{
  "n_layer": 12,
  "d_model": 256,
  "n_head": 2,
  "n_kv_head": 2,
  "head_dim": 128,
  "d_mlp": 1024,
  "vocab_size": 512,
  "activation": "gelu",
  "norm": "layernorm",
  "norm_place": "pre",
  "norm_eps": 1e-05,
  "positions": "rope",
  "rope_base": 1000000.0,
  "rope_fraction": 0.25,
  "qk_norm": false,
  "attn_scale": 0.0884,
  "bias": "none",
  "tie_embeddings": false,
  "parallel_block": true,
  "extras": ["capped logits"],
  "init": "uniform",
  "init_std_qkv": 0.0501,
  "init_std_o": 0.0102,
  "init_std_up": 0.0501,
  "init_std_down": 0.00511,
  "optimizer": "muon_variant",
  "lr": 0.00143,
  "beta1": 0.95,
  "weight_decay": 0.14,
  "lr_head": 0.00385,
  "grad_clip": 2.0,
  "warmup_steps": 200,
  "schedule": "wsd",
  "decay_fraction": 1.0,
  "decay_shape": "pow",
  "final_lr_fraction": 0.1,
  "batch_tokens": [8192, 16384, 24576],
  "seq_len": 512,
  "doc_mask": false,
  "train_tokens": 154600000,
  "steps": 10711,
  "dataset": "wikipedia_en"
}
MLP neurons of a small language model. Each row is named by its layer, matrix (down: output weights) and neuron, and shows model dimensions 128-255. Each number is 128 + 32 x the weight over its row's rms, rounded and kept within 0 to 255. Numbers have three digits each.
A block is one neuron, or neurons of one layer that tend to fire together. Before each block is what it responds to, as a language model described it from the Wikipedia text at the highest values.

Final pieces of common words split mid-word, mostly adverbs and verbs: main-ly, most-ly, l-ess, h-ad, h-as, h-av(e), al-so.
L3.down203:114125150153144139108068152155136106129095112111154100091177171090153100169139082133129059189106203117145126136134194157109129112131142147162108093123114150147093159127153233126141137115074112130104157114126121089112158080102111106163107118089076162119100087125164110137147180159077177097129113138157108193112137151157091137170161192104078060131135068114137113120055183166147149097144

Final pieces that finish a word split into fragments, mostly y after the forming they, also al (Nation-al), e (Mus-e-um), ld (Wor-ld), and blank lines after infobox measurements.
L4.down7:178124159092121128216124089118105157140135168136110135205116160094099109153142093084142135126143102135131089116128159109080076142140116148180118134118097140070142101139136123103064091125174090125194109111156111159155128237119085183170137138114121139141165156181165165115171108107175105137137143137153104118195125139107132086130177080119096150121098122122158109164110106136107115135109
L4.down66:179163079150141149171169146141103082116090080126120128128130172130175157108133119156189192136099139167107113157089147142110124138112172130152181217114153124129115158067108118123115101143087072057091109094119109124152069101127130239108149092146071130158104134108148149163082144104146111104069128157126109120117154110132166032162108134149144095177102100070161077148150093100157161143075
L4.down137:110157086138124146128185170120134111044125128127123147112134121133073193088134145069113154142120118046139201124145150169103146137133133133151183147085129133155107139127161115094139077110130131098116159077110148139105161103113066181110117110148145185066112155079166163099133093124108082099199139060096096122116087102094161193126146110145138162120134147184169121139140083109161140122135
L4.down143:122071100133084169138130129118144097135133141120111147153164146132136173138120084129092118122092149156079148108137120183146229091140063085108127099111118112189101132125173127092109106096118122099124140105102103106159139127145115116112158140121130150127174152136120107123073143139092090127105102114160093111138154185072155111127098137101105129122080085141171087164093121155132139125209
L4.down208:141059139129143101137144113105069107130193129092115156056152128127161137115209110108132078143083072123165156155185159141164085091084071118093102058125118057142104104127179102132147154168132147106127152093071063129168104167128139122136130160151128131123107131158134098160121215138195191092143132170120077108130238137131118096169161125133134137115097161166132173122092114049127133137065
L4.down329:018143174184125162172159092140114136133122080134156129148096147098139067160137188139095178147152122138124120164089156110106136114119183152155143106055119112126100205191137108131129162094076123146092139156108150094163124145130129114122067120126082126119109145144134128158080155112182150119166159118159164109166087136175147080158098135165108123129111123122126081133129135197120123153103
L4.down485:078203125123130075131200142128148134130100103114093110133103138132151178146133150143154162118150121115136138145181077158131100092104123120116112134111162174155106155103155097162111102071129129099099126087053100115122178097108126114179153145173091116078159164093063127119099156071137159090160143124083145147159155114098088074138131172197125093199118118149059114167146097141182169114106
L4.down515:127086131113150128097118139095056178122112198185075121112108131134095143115119120141116142108144142162139145144180161178135072113097128128137176122112114145145154126134129139199114100130101109146134165133153119137124120134159127144100124106136114142104139160027084110023140137170134118105093123188115098102180104186114120095139156058121174072121156162081142083116116132132083135077134
L4.down573:157101113184064150125132151121076148152095139131179162128153140103165073126137076156144137122171129138183113103180135169118114132167178106153103071132097156084129088165140159134084055158101137154113088132101123130124150104130129152130202066166101156143165125132166114123128132160098137149147113158126112141142121110161204077181133104086141061161130157101075137143103151149101146048158
L4.down578:142125169092144074113082153160090135082158157120162107153120150143150097145128136104142104081126093143157129113094232062157124120125135120146075223134146129132112116109191125148119113118176073156145155091107137110151130104110115176062099105150151148144115148120156117155103064189094129112103149160124058184132144126089104154114128125090142187106151155109139094143130152101103149126085
L4.down647:122117132122140124144105116117106131138110130139106095148138116143136150096133111082157149185169144132093159130144166138168109135118124130159161129148118134113105136136143125136107114165115138179172093179107104088142161177110131159115100087107061157102090173232142126073098168128096129208100077142077099105140153148086112162135097071105165124157212164174088080105138126160103085145160
L4.down661:162088163105127060099138126145136113189103185114125093159136104053125087116071081143122144109140135203140121141139173143109118156148152148160127189112046126104149182147128125181101148089145130095141153121141105125097181119125165110105131078131142138104116109193117104164147162106122150092086134103158142106123111115032130155208132126123114119183171191098179173172070123129067179135098
L4.down712:142199139168122111134169076139106092131154168143087113211132131124134094140127118078125192120097111182091136121126172153143135090165151146127114151120101131119121100135180179093123154114169129114176140154099136153178099161061114143097066122170092143135114050114142115141078155108112105145137088165212164139127177141131165102130146120133148061099113117164077152078096057113165130134129
L4.down760:155132180039069104109155092094133141104073129147119178085144068180107142125155118140135149129116121098102144213067120150153111132116125103140189109122121191100136136094180129153101175155128093128155117129140157169166113139156152172090111093117088100098091092148195130105095155198144151131113132149172171074125138151101132092100116159089094063075164153127133137176131106104128064128172
L4.down891:102137122076141134152201123145070166158093121145167132077146117160083173163087089104128130121119129096163141142081103121085107118158110124145106138152120095149098120187104114107098144134142065106168070152114157098121129119188131066090081111095134080146157168107132165118123155068152126155168096130126107113139152107120114137155058178183093188135134165073118184118104112152117122129151
L4.down972:128090113104187143161122096099129141134133114079096128103152146126109159169156112087091130076094168163114186115157146123058065136073176113127120104114172089109143082079147172195137128087165144138153170099077082132100203115120150183164116111109087159156106086123074121119104177142122172115170099081131147134122210118158126098171115096115162166070138112144119152134143144105126170164155

Final word-piece that finishes a word split mid-spelling, often -y, -le, -ect, as in History, Athlete, Whistle, object.
L2.down145:091180138131148143113106101100162171092104085155113131111136120207169198161116084188123141117148154097129141118161174146145149103096113131161092183150046090092152137082182123146152142100150186119158137164125062180157156220138121090058099126161067169099098120146107124067136138154129176115113143090095113141130096190127106149080094146128121199139151066105115121140132065176176106132117
L2.down217:176107163110109101190182161166112114103124151144166161169101082139066085131120086163089145113129116121064170054137132150152133167182133186159144077060132123113112139114027142153126118081172088123143104144160141129097093130129167142103102104141137105101152192126152129153111158057151119133101157131157112098096137168151106163143108157105144120137115148120112164115109081123110127139107
L2.down408:106122140134142125099118080117134063072104171162117113139120102104127139156125069170155122135153140177112178090105155158098186123122122188146161127109124138121155105164125155129120115154176175097128133077093123121127084132110135131137079122124033109120102142096147093112144156131168164055099163132138134203097169128146135142145116131103130127126127090141167174148101142072120139160047
L2.down1014:125104111160187181081107146148073082114064084142118188109137164144101143183133173101143103083093075132130131110169181191104081134172167136145157108119080137128180106150078124128161092129109109173105166119122046137134064132158107126172108175123146103105066108104072108098120110143115147109117122137132152137130121120154123222166146129114088107128139103147166137148089117158107127116145

Word-initial fragments split off from the rest of their word, mostly a lone y beginning year, younger, they, plus ct in October and to in together/total.
L3.down93:174121170122155192145141098120145183152102121185132095127170152160140129156109213085071142167094148121186131166121131165176137140160122147091105119109117088250139068121167147139054144184108123060182146095148102149148127120118116125111178163130127132123050095133092135147128138136105110086174091168160129137113130115097088121131092148096077141168111157096082100167096045144099114155104

Second piece of a word split after its first letter, mostly "have" forms (h+ad, h+as, h+av), also m+ak(ing), Os+b(ourne), bro+t(her).
L4.down63:123109141117134114155166137132107081131184098169064121124154129104093130057139089109191120116158180074053112075137148134146077099148122176144139147144166145120145097133081139096138126116051140179145172082165128134123118113151084131147117136207142125097114143157206145140110119128152161098090164133146161153145116100165143090209149183090100105152191140098166059097182107125129082130118
L4.down106:150096095168172151124111110173178126152132089179120068150165149136137157125120123071129127151092131146100093163173144137121115183140147117138143095133109148206092101181128129088081089139116102110137072145114086142155171175108120082062162083101187117178086110140164135104142139090189216098146110093082130154116100117069061170152176140149115117064104135090130114133118062117176128149162
L4.down184:118191151106178181164128113128086165136113192130151145106117106147095103150099095134143066076182135149154116112123093108133152185080114116072206093094123191148094103094198186105145140151130115119137080129146080207150104084097150112157092125169093084174111166137107121117133145144112152107170151117113081161136141115160106106132192131126139148140199125130082112097119152114085133136175
L4.down236:065118136150125112153143130154121157162124096166132162133091172159092138046170221167030155177134111090158116199094121075118143116103098116095096085110105098093116164158122103089158148153112110149100154100121182110157131141104188166124094132119134135170124143171095168151180113146149107117130077130137131099121128103135095070122120087178138109196138088126091083107122142128169161056212
L4.down339:143125096159118142128159099113117072179113092097090111149122119122162168135111140161104130138099150136149126128118119155121138142120165142090142168112147075090097243121182105109119063157112175154086117126124116108171176155129121142117108060087136132120129162102101147119091129109156150094107096100129127106142150089101137044168120078127090126088186102116063069141177158157090113071152
L4.down356:102136135100132210132128139155130144146081141114145146151164151133173071138088156159108146073165121167193106167160178184169112180099106122113159135104113163145047122129146054158146115092111121156095183076136165129160112202160115117132145148118118094134132124119124117159140082128112140069078115129089166159136103109109096100136120137119149111095138137136141128135108153108164112193115
L4.down386:187127152107120139110129112110125108108143145147114143054115150133132087146173108132141137144134113146116144113100160147149177159157057158194157159096202121146103114149125158098096090164102062186107147068121116135138105127120201167196156104153178100138143106154150118153163107143140130182102127158053187130127158105074157165115139043165152168112146143172104135118108119131074130148149
L4.down425:124125127159089116165160170123096087161132110145076132093133181090156136124110155186125097094156104132158115124196151093126185096136122195076155157138084153115143151130151146091140074118083189179121140100128108106081145133138085097135156085073117131168170108107124166129154103146104164119126108123153160055079096092104072128127141125132107098141175111161027139099129170181104089115082
L4.down540:122121116152108160123094135111147097094192100133128104139087131139068096125088131185098136152163058112166189104117138064152119084078127099123175138134096121210121207137159126144126112173123072106113152159178145097144098097031118126147157129130121091157168106143188081142137090126085131154172142140208178131151137115145174170136107135102127111114112142069157133125062087139115108083067
L4.down560:118139086127135127091090138099129142112169183107209113112127051192164155189103144126094171090132099154141112164086155103117130107115191138132055085170117144107117116039068137036130184149081057125127116153120179129129151150203082111175106129097124148134177130104116141131144112108122093119138098164193156148169092130135116145122157087137128109111142105133141144137145161112152129172143
L4.down587:073084106176160080074108140109177168147137169129187108119091146180145143159112101156105127089140114108169141062160092112182073096111174147104104137106045153136153141098113155058214118133161116144136095122150148103094140140056122096173141063159157089126173071096121218153131106151127093123171081128101152140106132124146127109139147145111143130149070153097160103152143126122077099197085
L4.down609:105192123108174148119158143155103101129112128170106198061092137132107116132109112130219086110124179158172141151175110181110094120133124136126139155149138101145139178123129155145103137170103104144195133153137124167052080188102161142145108156118091160148096170119100173094055130096089077152102071142105155144105078139139127105066115093140088152098161178131204140158130163116083112095110
L4.down618:098127118211092131148122167128126139099163184132119129116146049131138143153115169098107128147117133121181115122065168155138162030090137142174147142155107089107084117045113141125104157125165089152119107107074165113126165143124089106160112092107152107151104103142150142059144075119117104141189124142099086125100118099105088197173143163140146169144180144148140117129083145169184138109119
L4.down729:131136149137173141117157058131099104175154138109133171118140092145162214177121139082148060108121101090161137134063030113138133162112122093110130145165098077130136144130124080107137123128098124201143147120108123154130157150126091085160044072152167140128152107145192103145084145143147167208105069132164096113111128153123117138140167123139160059120193090110137156085124103139161138142114
L4.down757:076075154101122113129069151124090151058133060204106133155133162161145094151151128129129141137141086071124103084096139123131176118125094095161143129142114152093138150093141099095110199106138133171163123125143126111113137107146126148113159116127123041164162107102145116063094112090144151111143121081097135153120111113104074101132154132188147127113052133122089066107183137148166179144135
L4.down924:136122134106117161064101089131111150118087122100041143125114120132123172118130149097144108150172129183143135111060118097140140127125137091183103120108173127103102147138181127154177151132102153094086104136121144129101220099082127128162130179139076093156096149082121162056071126131133090156068149109150101174071151132174163100037099173117096164103144140098119111132170096097158164159132

Second piece of a word wrongly split after an initial h or hav, mostly "had"/"has"/"have"/"him" as in h|ad after "which", h|as, hav|e.
L2.down608:157146135111177131125149142207135089126134087100106145092122144129118123108167158180109086125128141156093147135151163094087074140146093174150116157131086139147157168070138129137104097135133112148149124148131064124075158120158107089154111119171105159101155080158111129150155148117085161046120109140165116142121205135126107036101166162114080145125152157062164119214052146136196168120160
L2.down656:142077121108076076160121123144121126105104173175109088130126092125143164114153125152042090108163158156117183118125134139180090102103125166082209142123110097168173119140188152088136149184128119129126225174127148138122206153124161137138100113124129110096110158113113095148118174116116128110122121174138109196099090110051158131075134205093141131091113114144098137146158131122165170153176
L2.down678:171117120110178137177168098144108180123108133092124102179155115164084077111120141125150141138118172064151154126138127144097166136152126101136138140213145159074163108182123106127114125117144159194092107178157094196059147104186162116134138144168127144074144153132140117120151169127153093116092089127158100120122077158118154147105189210098155119108219083095145096135123103126152115140126
L2.down680:172176150125151129106107161158142143063138097139124150065131135118108128167110170128111111072145126137119143145150099090148085096128123138116179139134082079142090114080097151172150114090090166182134159152101070114160119117130129097115115130108113136120096200147128098188141112105094124176205124071139106176152097140093156173171120155087075054105092160089096116137150151151148152135115